{"n_layer": 9, "train_tokens": 348900000, "dataset": "wikipedia_en"}
MLP neurons of a small language model. Each row is named by its layer, matrix (down: output weights) and neuron, and shows model dimensions 160-319. Each number is 128 + 24 x the weight over its row's rms, rounded and kept within 0 to 255. Numbers have three digits each. A neuron's up and down rows have the sign that makes its largest values positive.
A block is one neuron, or neurons of one layer that tend to fire together. After each block is what it responds to, as a language model described it from the Wikipedia text at the highest values.

L6.down127:150083119133135080121122099114107102181156145146132124102126148130130130169115093137110157121184126083154155135151119149128126140099138150108156083151146106144143118125108145098134159103120086134121133121168113145123090077125141145121128146097122145152116092104140090161126149174121120093145139093132161095134152151140097149130125201131138121120106174128116165148091131112112098150181121156101169145158119079121107118132111140137141113146114127124105168138159146105129120115118142
L6.down382:123123120131110106194124107128141118109163142133156127111164152131153150107118093130129151087103085121079108122179100161124118160145143143126134122146104153192129100126131107105106110141112152105121086116153114125142145105124133167092097135120105154128129132160147122091134113113141127125133146164121075145127139158130133095114127081130108078123132131115128105145116140137148127122120111110109152124124089111127165127118071145155161140143112123120157139138117117112140121114098132
L6.down418:142161122105098116170119108071129117147085135157105151103158129110115143143115129130129107132106104126123104175143113102100129171154128159165135116126177147102095074094102146148110102069100086144079172138139107173171160126097087123131151121127125098147128098159178092152158154132096109109177120130124117113125162120122138105168112131139151138094130124152122139133133098141139097149139119109151091127127139125129126154104116162139161118146131174133110174157119113080129163140132112
L6.down439:109113104129108117175137134131104134152126106163143080125107105117147144125096101138148112180163105108119173142126129172129137153160140109161151118126124128111113065082108088147133138138096105104121137126152176122138121076128105092100109169095131151162114091125132106121119149129104100171172126131111118146133131183112160140120173129186131145099110114133151179121113175119138132112111115065126137125134127103128098148120143097182129142120106142108141129130133130108134117163102135
Responds to: Wikipedia layout markers. Structural tokens in Wikipedia markup: the blank line after = Title = headings, infobox dash fields (- Founded, - Parent), and table cells (decimal points, hold, Total votes).

L6.down114:087116144165174123119124144140138126155069122130131072132165138120138173153132116164153172155119124147151140106126109069124135099133120110131144135112100109105108148137102102118090123133097186106137128095071127113100134135114138185109112091140135145089167133111136157128110157128145126131106142130098134135133110160101159138101128155118166087134123140126113144132105111143105108133106116111109173118133115129150183136140101138129097129076116114134155104144107148130133118136136137
L6.down216:130117085103138137137121148151123157109084089091152108116099125121168103080139139171155159132131117152129134139107160109121123091128199100152130127148110115159109134132142146133126140172104143116127126099101095137122153140125169142101154155146118142146121133182094111122133133100143143127129109090135102127081125138149101210138138142118119158106118119136138142145117121187116098101128111129109106110102129117126161112134099098126146120141134074133169140095123159134104112141126130
L6.down240:127171115139150144138172120113095157104147132156099091111159114122155113127146126153154144177133090138122122165143154095085128071093179110089100177116116140134163106119135125152118121141131120136130165126160109118169138140133116101128111130145131109097119099094103065121111146126117126136148096097124118136135114131101155109093122153149138138149126120108135148148121135140111101127105129109169150155126080094135111129146098129105119160095105140156164127148084117132172159119090152
L6.down388:102142131111168119127135139159121102087145137122151104116137126173129163123173106140108166112146111073130108130132111091127172101109151120070139183097096105101175133147112139119135137170122149133125151139114086107127144076114119126117112094133194150111107104063089093193128183145125132154154092133119148120103163127139132106116152105115139120106117139129124135113163125200139158167147107102130066105103147115148094092156102143129126147113096135102112124166167127128127133130090149
Responds to: Mid-phrase connectors. Hyphens inside compounds (white-tailed, yellow-billed, cross-country), list-item dashes, and the articles a/an, per and on, plus Church/Theatre ending place names.

L4.down24:100130125127107108082132140111154176142137154134112164120131165145128158131148166128134086189102141149094115114108119123088120110143162079059169111137131121120116156086093153125150128088134144115125129147108129167201107105117111119134099101153140147124142146148154129156099087125097155126139151105170140134181167083104154110108134155146111131137121147106112135118139158137088147132088071129141118129132143142159137131125127122101080099120128138127116117130140116123094149166159163
L4.down127:131111139155137148127124169127149165084128108136135112163133129175135067140087133138114120139088112131161137123138157147093173123128146125163100115152158125143163131127152144125102083085128094114193113142145163138128103149137118124056118134108106149147154128150130124130133097111150172127141107137133146112114102098117157178123119090165129036125132103145137154127145142122130161156117138129129112089108158137096121094148128148128112115118126113137123144125114149139103130096099173
L4.down161:132094132152099118092128129110107121198147126119164091173135149175112145145122113115142139135150138168118138124114142099114166149128149126125097123148107124083135137126101125165121118105144113089146106106137157167138131154148177128116109103140113156148106110129118134143118097157101131152083147142154131114182123159108094144140100115116084140149124104091142148123130107136146150142085108131136110099132139089130124106112114142115138157128105094149134140082119126126154107161155150
L4.down179:146112135125147059147120098087145090094090159105152119098121095153144102108159107171097110120143130166120127107107114127181141091138116153136144104115152139148171130098120115161158146050123122144158140125113164106134113091142119114097094105114166139174125122128142105155118136099117119095115129119182083119123159166130106111135150158132122113152101127147126212145128146180164165121125166140133079118125135119134121116118127151124085133139123169095153168172108135136116081159123140
L4.down219:142150135167172132124093140154136141134196153123158065114119106127134127083110138114132107141154116072125097149116086134114161120082142134131086166078119121189111137138070117185139108116181096120108176147157113095124123077113102130146128102106174133108125133110155098143118123139129133138122124081136091135127142150138147112145178116116128174127136151139125161148132097130126096179105147147120114141124108120138130132151122132122132107110118151141133120132126111114126125133125135
L4.down294:142085112145142111137132110167155138096075162119098143144108140118094194122155140108103112121116118124101160118063109107153123133127117162125130142111145142096118118075136058097107121114151145124157147126127132089154160148118122157163162136113169143120112112164109136112161106116070107151149112105144054122164135148114124120147153107133126149125116139142166176113130106124140120120121124140105126088164120100104170131126140113125135134129141117130134122172143087135103126127115127
L4.down307:126092155189141135096150129103154145095168123121152118081097156141116129115114110137126108159168134123093138107125132134125099110103116138111137136101132128171120118121110169107124166120131156124147131147179124153135158112140177113162091076123159129127133148113128127103158110140147128120166098125128116123155149105125158109118145121149118139135142103112157152156122143056153137128122121138131101121126127161107096139110129135163089142165101143141108134126114156114172115167118147
L4.down378:163093066096134128109150097132106145123107143054139150175103105119119145145134174135161063169146135110100127139156130138083138070151124106146107121101118120143142117123131093160105105113142096123099123125151114148111117177110120148101159113111152104131153128083109145102141065138113144098115138099148109118124142122108113089130123098171144116106104127146132148165144127130125143130156118154136113134111101122155116107169139117130168145097182154117096147133140138112107113123119138
L4.down390:125103160120138091099117117110149122129149155113133087115125131158099160098144156144114096144136120092150159107102147143122125096143179170179167144095123147145130100185193126168123153136111097115113131115144119122124157109140106115135130110165114128101096116101128194148096118127146160116118062133109140135155129142117154129117142142108117147129088098150144125092155154084159167169121171149178154131182140119168109146114150147132136137129138118101130123137157124137093102113102155
L4.down422:126118165167107163165093145103157127142128129113148089102142144108086126127128120147129166162113145144151093096135113137109163091110121117163072112138150162142100150108127149113139080120129121146068149146132143139131157131167127144143099089134144147138119074142164111120122138095119184150120141134181132123122144122123135088117149146181091125147109143078153092138148129191144143153138171135124163097139143144132086102078138159162161140102153101094145139111137128103110109128144120
L4.down472:134126122118130142130125151152104144113154125145132095114115130116137165146132131066103126138125073098136108173146142122088110134103135090129146170162091099098127089119124092143137133132185157164113114077140146129147135121128126080149094103152166153088098084146120125168155127120169102144163144101138100098103140159162117124109137132165117100104126135132155174093129098086112127129145101095125115140107136131131145123110153179122120119137135116120098155148153094158090131154132153
L4.down585:100115116138126089090114121120114103135120101135111121125118136119136176116120154099140114113116102125109110092136155153100133138117118116165114147101115143123155156137131110087143127115086114139148147128137120085097093123162148141151178089127158151171133116173116154154116153117073082125155146142128134141160130161131124097118121123129130134148102135200162122135141157146126122115122136142147127129158148148115094140117104146094137185101070108117087145106124121140124119150100166
L4.down591:152127115174108127128102192131157131086118132128102129119146163155130104164110134128099164136150111110134150083143100115111146126161144132172120124103121112169143107118116115142120109100107164150145136112138119127185130146159128131120159073109150150154120148138135108102104161111092152116145140048139105172138134146116122106145100161093136101123172146100147135130168134119167127110147157143116112163136131107073160146105089114117154107097170156082117131096082108131148100091118106
L4.down633:132154174131084126165115073114136135166078128140104151120123140121123167110120125110138108119089141137082146097072108169098135115135128131093142129127104140117109148112154097090177095077108146130127131116122169130136153093123134118138175122104151141133138115144190140164117130150142170112106114107120157161143166133130104144129122129161117136156115104158143154151121136085078146169119183112102089124090144123154081101158146097117085105151128151154130115127109123153161167098137111
L4.down634:140104152111133110155168118130115110088150135155105122125101097106168116095144128107155106123113104126128132141073135129111137157087107155140126114128133126125111082115115143123141094105124132165117117126163163109113136153139154156130146112098123141106126088125126111126134151167107129118124120134134092122141119159104114156102085108076141163127125166154104100135125124144119085141136134153144145202148065133131147179185115098146120097177136129134151116164121125131078114128142156
L4.down637:134105132141179109119106106117134118115107138116101068102079122163130153128147131096100140165153096138081171089126091139119137085141197145143096161131128157188111160111107117160109113107115145128112161102168135099158138145112088113113150106106167154130141127172148140120118153094119136132146127082182131145129102141101121111115149131145126136138118140123139148179109119115140135130120155109137135136102154129125101123149139149102087139110171124092094157135136119136102106120137121
Responds to: Compass direction words. Compass directions in geographic location text, e.g. "to the south", "1 mile south of", "northwest of"; weakly, scattered mid-word fragments (ub, eni) and nouns like court, role.

L6.down33:152167083130108101130155124126113083141146101116144143107132103133117113176132149082124132135135172121146186132131109167106162116117163127132149153180138158118188136150124139144119156107127083176126075125171136135120109112166092128139163121161159153106115102113132147185132124150155115122121135105106132158137138066095135130156127082144115092109168144065144126130147142129117130149113135134195110158107119124079072139107088145112159146127117121167153160119106152123158156120108115
L6.down181:137113105140123090105114125141150120106111134158138159117161176106166109122152097159118103157123126164148116117144092153133117140110140099160136105109168162135115138188157102132095106133155142118132122134123144138144139150151133138110152144117171168112109113161172112122161188102105165115140151140136161149168110133148108171118128080160120138154130158089106145130115100166127146126124122178127143117141090138101126131114137062124159173181127105139108105121124141103137164111065119
L6.down257:137163154120140173124108118105156142132122147107136156119154108114124146121119131071104166182172115067123136131116138140115153118153146105134138120131160159112086112149110099131152149170147133140139113136103094100114125060132104114145164122130172133129166135163158121105105123094135091121114114109112137137105155138140130152121131148127130125145122114136142147161118142154136128068121087113108118133145160129116153109137139116169139131106128143106109157152155113122131131142125156
L6.down259:137153151163125142145088107125136133123098138117143115132124113165193121123144155125107138086106083120117082138153129146123138151159136123118135181139120139098131166112142140169142134141131136113132118108153129075151113165094149120179123140161164122106130150133085101144140107130124131129122158152113116130120126157159121108120094114125112101119203189107136096129127138156151138136134144139137103120157130134089143177117143132127144165124140120137166121127108118109119184113122160
Responds to: Structured-data delimiters. Separators and cells in wiki tables, infoboxes and stat lines, such as | after empty columns, – in scores 6–1, and Genre: fields.

L4.down44:124095120138115188096152169090122117127111141115116164161142145091129114089136126080092139110110109132145086120120129117168157086119138133096140104104116158132145153131082107105146135115139158126149150128130150111085131155162117124099101143161137151153133135098148096086090131115115118119124097106186118158092119117143114180153131160119114095115185098111091091116165119137112085122109096163175134145089108145149148151131114139135163098138143143124092157122123128111103131141131170
L4.down49:171131126143160081173110108126089193130185121159124138118139127130102141113133157135129120157142134115128143085126123144106153116136147122099118117121090112116149151101084149101107147121140082088124142153134144144128148155147128128182129119149139118131123110136122169160171138089092161090125164109154160118099118149109139188131124124132110109145127110121154143125118091149108100133108123122202123135151111114131174123131108129120130092163112129131110133173077143136076144135100105
L4.down178:121156155115143112117146117097115067171100106138082104106129135136144159099131139114108116164172171124137112142131139107102174111151136130111154121135100119085136098120116114118117108156173138134145127093090102130120129111138137138143114158144162111104109089166104102162137160133119109135156090092145127132109111146144106134104128117120098107141167139123105120116121121111160094138145113124118096097119115109119157145121119144123136096151163159156128163138105146130131087104096120
L4.down216:159136115139146151118182112106109121156145137149103167095124100129121125132154104111137111156102163158135101151125125152140092108187153117108129144105101102153105127123152111173150090140129088087150138113117169130115131121120132127170126135172146123158152102134158068115123097113115150101150125125136161128145141150142139150103118148134099107126150102097121145133143124133083197133091159111172127133174135117125123149121177153151122118160150141110100109100102070103114177122152121
L4.down230:119130111132124137116079117178130147105068113125135110128081092096108138112121088154127158158118137101132144127125107134099152136158085112087140109194114137131126118119130064160136144112162110083130150147123140144106124140092114125144108132182116110156117076174153153134106144134154122125152086137085124098135139130132134138104140113128097139128143153088162124131139121109141141107129179124125139105140142155118166151124142155156154127152087122156147051142109114117147157140133133
L4.down261:153118128123131129148118119151104144110095114198103171110156102157077159119151122107144143135128152155153114094110114105129126132086134125123147121144131133096127116137151128143196132135105141094137147118104140162134175097120145113167130106161144081131104159127114119128142117119132085162133136163152110126119149124117141145120135101083125113111129112100118098124156156133115124086177074154129143138138125124119149129120117129103104137152137126108087151064167168132155087167149150
L4.down315:137125128100136150171101147137100117111113104138158099112134112188138168141150198094091149100174084107152147145147103149148095148159117144138144067156131160074183102098137136110140145149104132121070130135095117148173114176150112116103120140138113126145138122143151101110162152119109102142124152114160120103119167105130125138139125155087123098103125118133108109138114114169081114127063104154120127150113127109116137100129116067132158113100147102123153095139135179127108123135155113
L4.down326:133136117117085136131131120093127189154073123107106118073120129127124126142138127164121160124148159108161149153119168114106125102138122159115140120156151116111077104135118155123078100106154099148107117082116108101145112136122148170188165154161184129090110134115085178169104126120147129118146107119138138135097091132156185139105143133099119101110130106110138119169104113131104079112119132135115116135127122146097132164160152126122077109110162080090159170106104157141142185159109127
L4.down350:133111092169100132151161124110144108104153149116169098112145104128187138116170100121121109116104133102155103141177112141129137106102142150118131150141115133150115156155139115096106153130160183095127120123108103130145141130106104155089138126153201143153163140134117066144126131106142153126168108136165144105127092157100139142148161128138104149096074152128105098167171121119098161115115111121115096141156118136115124142126141168137103159148114105123139125121143118129113168143153114
L4.down399:133117176126117069084185117097106163162109155168134145108136112069102147096141073101122147117127122148078113114112115143163158141119187140105104130163122143157126073137102122151125122158151101127133114124158177097142110101114104147142151120114131129088145095138103133136140157134150134125154113141158125137130126108139136098096132131137130139112118162122154157141135149075127156123139108146118114146085137117085151136156144132127136161094143138126128143106100158137094078103140120
L4.down437:133163138139087136134130125133122137130107123103112106122157147156139054113136099100098128121125131079114121172143087151133117117139138179146107121134136143085165172150135140158118162124123107126141148080113113122114152144098083138125093125107069122154145153126058116149183130146102136213151135156158110137092123132115143143128114110116139142146119122149143150158107155137151118115145103060207135133116098138143120064105149148129137146139113128083104159125129116145128178150134125
L4.down493:157131111115112142132164118116085124105115110111105151121132118150174081123157150086131126159150063165162137162153085186150139126152122111112111090117122102146159157141131139116130139133134174114126168134116142147130172131111057175119130163128132130094114144141155129142092094123125119126112102193135091125131108114143124149128166101146131127090175095138128141155127146119110116147121135131132140102100134161168120103145147122136118090169097145147127155117138072100107098137116153
L4.down505:142170114114144116145147078093127137170133142181140127105101119108137075093129111102150171113153106113127135137102096096098167152126087111129135109134129144116110192116152126150103123141103156084118152130109109121105167137107192132106145099148138121120134106092138102134144175111125099131095116126113129133103111086175120157127209079130113126147096133155063130122078147162143137130127132129117105075133109170097122149139116119131154153130137115133121121087136117100181150152111116
L4.down508:089130106175116157089114131094107127093076100171132126086150118137131169159114143136159164125086162158180145098103137097108108162113131148176116104137137093114099199103145113110172155113099145112095122114131132119164131182182096174120105108134164124132097109108123143120121161143121150137151120152151127149090109169154113158113130124089123144153121149125131124139127128119152121106143139142084127153106141110141132133115140111129141111146146102118151111114127129144103130147125124
L4.down556:116100126129111143137123106097125119135128144152139144112122098123078166123135150117143081202138094166118120148080103110136129100185123184120114135094084108116126111171119107129119155096127075096102110106159131134151118118145133158076096098114160107147164074133115105116089110106123068133103155134117090157174130112123147175128174097144122107124112110130126134128141149106110132128131139173097131112132106120130119134122141159129136094132163105100120140118098149103091116189146138
L4.down569:156180167137110124143119149113133125133150144138082106104135100135144143132132131156128115158160101122115151135117120146134133164141124132144092134150111139173102092127151113088129111129113116122073153161151137136136108099165146110087107146093153148131171135158122115117110091094106131133152208165099182083108109138155130126130105126106127111153139121126135139132150156151135131149127114119089149122171170122136135120123209130140164111137143106172133106120157135144121120153097134
Responds to: Medal terms, word fragments. Bronze, Gold or medal in sports medal tables and records; also mid-word pieces such as vis, yp, op, and "there" before were/are.

L3.down62:145154172170108122162201112131090119156155114083132124166163111152133113116142100123135101123140107128141106140117093121101162094123146135124120167147135166119158102086121171106135113116137130108102115097150134114095130148091102134096162132143106122112126131131104127135128141132111171154125098097162128167138127123140140120148122083144132140125152120137152134116074128140102159161133146108129143166137161113130152161097095140153183159183103128107117119126147127093114145184123126
Responds to: Athletics competition terms. Words in sports-competition and athlete-biography text, mainly athletics, such as Championships, Games, jump, Track and medal, often in medal tables.

L4.down111:081120096144132131151158163106143106101121103144103092152081096147130134115145141114118116126107141158117071147120153147129137139107157108082118142141141091148148154091103131094070145133100159099107118122124141101106152152122090159143156114141119167139163177157132104175130140154136097116127161103143114131131115113150152123160117135136119109104109147121150160168135122148121140153173093139133148121089119126102123131138154154100102149083127104153133102111157133110129121119146119
L4.down167:172152172116133102117169142140090140165180113193094135130095182151104138077129145130147128099118112126124070171134119164139181143139130112127157121108132137132084170170108077137163157127136165081140108144124124148117156121136127110134112104099149063130118087132139125153096116125121156125116130108119093128136107150139150119159132148119119134126136147144101127156157127125126097120097094140106123122115146114136136088150103107138106153156143173151141143167161067128125143113085121
L4.down172:122187106144146130124108110145118068118128132155080126144134078100165150107136116135146117152128157150114102088121124130172109143121173105134088097121115133165118129150106159178135137127151146119109166144142101120152152104095138088143147152134096115116175168116139125131161108103150096136111145105140106168137132097141114139131137166127120141126132089114142173117146094121132151099114106122117119132131121152138169142131137122122093124114140181122114142130126137140147119126119103
L4.down174:097133117150089169102177122142084154145101127101097120154128134078154133111138114112122077177149115141084064139169101131122125127151116093103110080109127115092106155167099094154168145138124176124159090172162107113150142095127141145111110097139132156125152124127125118143109158135113144141155113115146110153138127112117148152137088149133117160164190122138123123125142152113148160106099115114140142152122169145154166112146148155123128083123112159133121148133145112123147158130128135
L4.down186:161092134107142117115146064171150116110123112127098153107145096141120136128137144119105118094134128141117129120078132119114091139144151084151102122125085094144149098120203106083140161120112142117106133146134137143168105123145154119122128141129137099102158112119137161135187136129146133131135143103154170123108128148108149122116154086128089148083145143123105193063123087147117144164132128143109081110136129133131164142104149103140153158129171109111142112169124166200154120133131121
L4.down188:113133113130121060120140122128075134100148076131148139179127107128120132140102129113110161192126158059152110121182123166120121127099153124155138117151099147153128115096106152131147143142131141135151121085132089100145157090170106119116116118149124099112132158124123092113125149109107092115160149128103166099122111127146120140123131129143127115133151115133147174116116112111132114193135131133088127089166115062117141104097162147134138129135172073112114140150129125153115128131114143
L4.down218:134113136119140113158106116120145100151096084133142138113135095142111096163098136154142119125107079165130148099156099168111112130173122062113094135108178122083115088121130092153108110091125129140133124165095143099110155122117130137121101138125162156126138110159104131143103103130168137095125133170138133131141154126135111083125141153177133084144104132131178156169133125142118121095098175116136137140158136136163142143132123132119107147151113164114151137126129128150087123167127117
L4.down232:123137126136130156117146122111146112095135092137121118106127109165175094151094130114129124146093102153120088164132175124125137148123109074130097124117155071160119113053112133162174130128120121146155137153148141115091151189121149142095143109132094130114164117149170158130106107136101175148169118087138156141122171097134097144123120116137122114125082092131164114117113130137070154161153076122142127147140123119156163131147129114116129113159173164152153147156113108149117135129147080
L4.down257:171091139119155132133130092097141125145143137152115115100172146128142116111119084110129114149133119154142119163091142119146191179165129111090150096101099091148113123111119139112112141102127118123121139116166116114135151085154117083095124144106155103148109088119172148160091084102120145115122141132114135121122145130138180127152110147116107108111126172145102126135140111127087082124118103147135157173124148106116135109131128132163144153107157115167163172116132170170112147106090121
L4.down298:102116152122105135113149153156134129091054168129063090113115168124133155127114120170082129125110126136136153176108115148132107139108131128099120137173115119170131139118102154136162144128137117110136138157157126142146132112133121109103168155146169092116122101139111154187144173105133074130150131091129146101125111106111098132180187134113134098123092116089107136114141112128120135141127133112130130144085121130111086109116072135131159148115140115084139101109148140171139145161118129
L4.down314:117081133143120149140105118148124138127154134151135162162123125135139131124118091123146141159122111127170113159137101148110124158151115137197117105100127162153163113156147082160119098131133158167097124156167103110105168129123188142126138144112122150169086140136152134110125115106185153151088150142127123148078127161137103112113132125121145112106157102148131126082122121121151132152150182117068177146165101125128127117194149159143097114147136137156081107139149122146133140111138108
L4.down343:132131188071115136160125112108084091155149128139104133150133088134085155159126112148137124213141144123135174141141161154099127109105146154157158090140126102129143090117163132120107118117136152137142090083124177113108137143116107113137137149141159110103102090142132146159132130142118126160107140142131147096170131103143115116117174132111127142149148125141134172097172164144141149122142125110149096134135162152137150124147109112139170103148113142148136148184129095106135114144126160
L4.down457:144136105089113086141078131139092098109079165123107161107152090099120150111110139139106139150135134146137130110125163146147138131156119096119093160113108177164129126082153145129125107162177109157146160123091096144140150118148091138128138172111121120162110139102101100162090123155111134071109075135122089092146124149137126106119104162128109143116107104118184139131159181091118132124110161141125145106177117140136121150148146095118106121108109158156135149066142115128144108120094134
L4.down460:118140106110092122127126123106086129103115130129146093129145089132143138135106068101122101144154116142130122144109146123127106127109107074099106162123126102143169141172103161142179114120185109168126144118115105137126105122145106113107158146145105085142118116123124149129083080143122160148139143076115159121131122136184097122122058180175147091101146127100122135138133158123111112120113113119151174128112157150170139106144129150172084080144092097147111143107107098141077129131160126
L4.down477:120133104128139092178136125110135124147097089143177109142151130167125114136137156115120126182173097147142129129119144151126114134128133108195086121128150150085102134118148106119132116156170183168146122119140130159101128102117059155085104130142136135084107140099099151119113137150114139091130109161101147133095196105138111092102129151147154106117145133134150137111084146114126122099139162118136104122126105142147173126115135156114158148117129153127120151127113118154141108136081136
L4.down559:110164109162133130125142131110126103113138169144092134107132136090126147107163117138183095152143125131145105097139157139140156148128140067100095085146129154164172101144063154152160136127163121118137132149098122123144147130096163129092121110162097162111173163146125116101134119122136136118151119068146103139115161077163107126135119170098076157108131133121160137156137135121097173099163129126085123138142134137148176158153121150126121100137126148124138125124122143149139108106143131
Responds to: Person role nouns. Final tokens or suffixes completing nouns for a person's role or occupation, such as Councillor, economist, editor, actor, senator, chieftain.

L3.down525:097155081152081103156155100113140123084097146090066139108127152109170134065166131082139101145124146167144159121162124103166124127133125110097120127106119159167167098091120134150123143126159126114138124112123091087112119124137156110121144141134125159159164144112106121112155116130115133125129132114115066116130127100099125151149125164077151122119113132140135128127142091144128108120165141111114096153121105145150105114157137106083109131167143138110141166154158146138113131143132070
Responds to: Person role nouns. Nouns naming a person's occupation or group role, often right after a modifier or before a name, such as engineer, artist, president, students.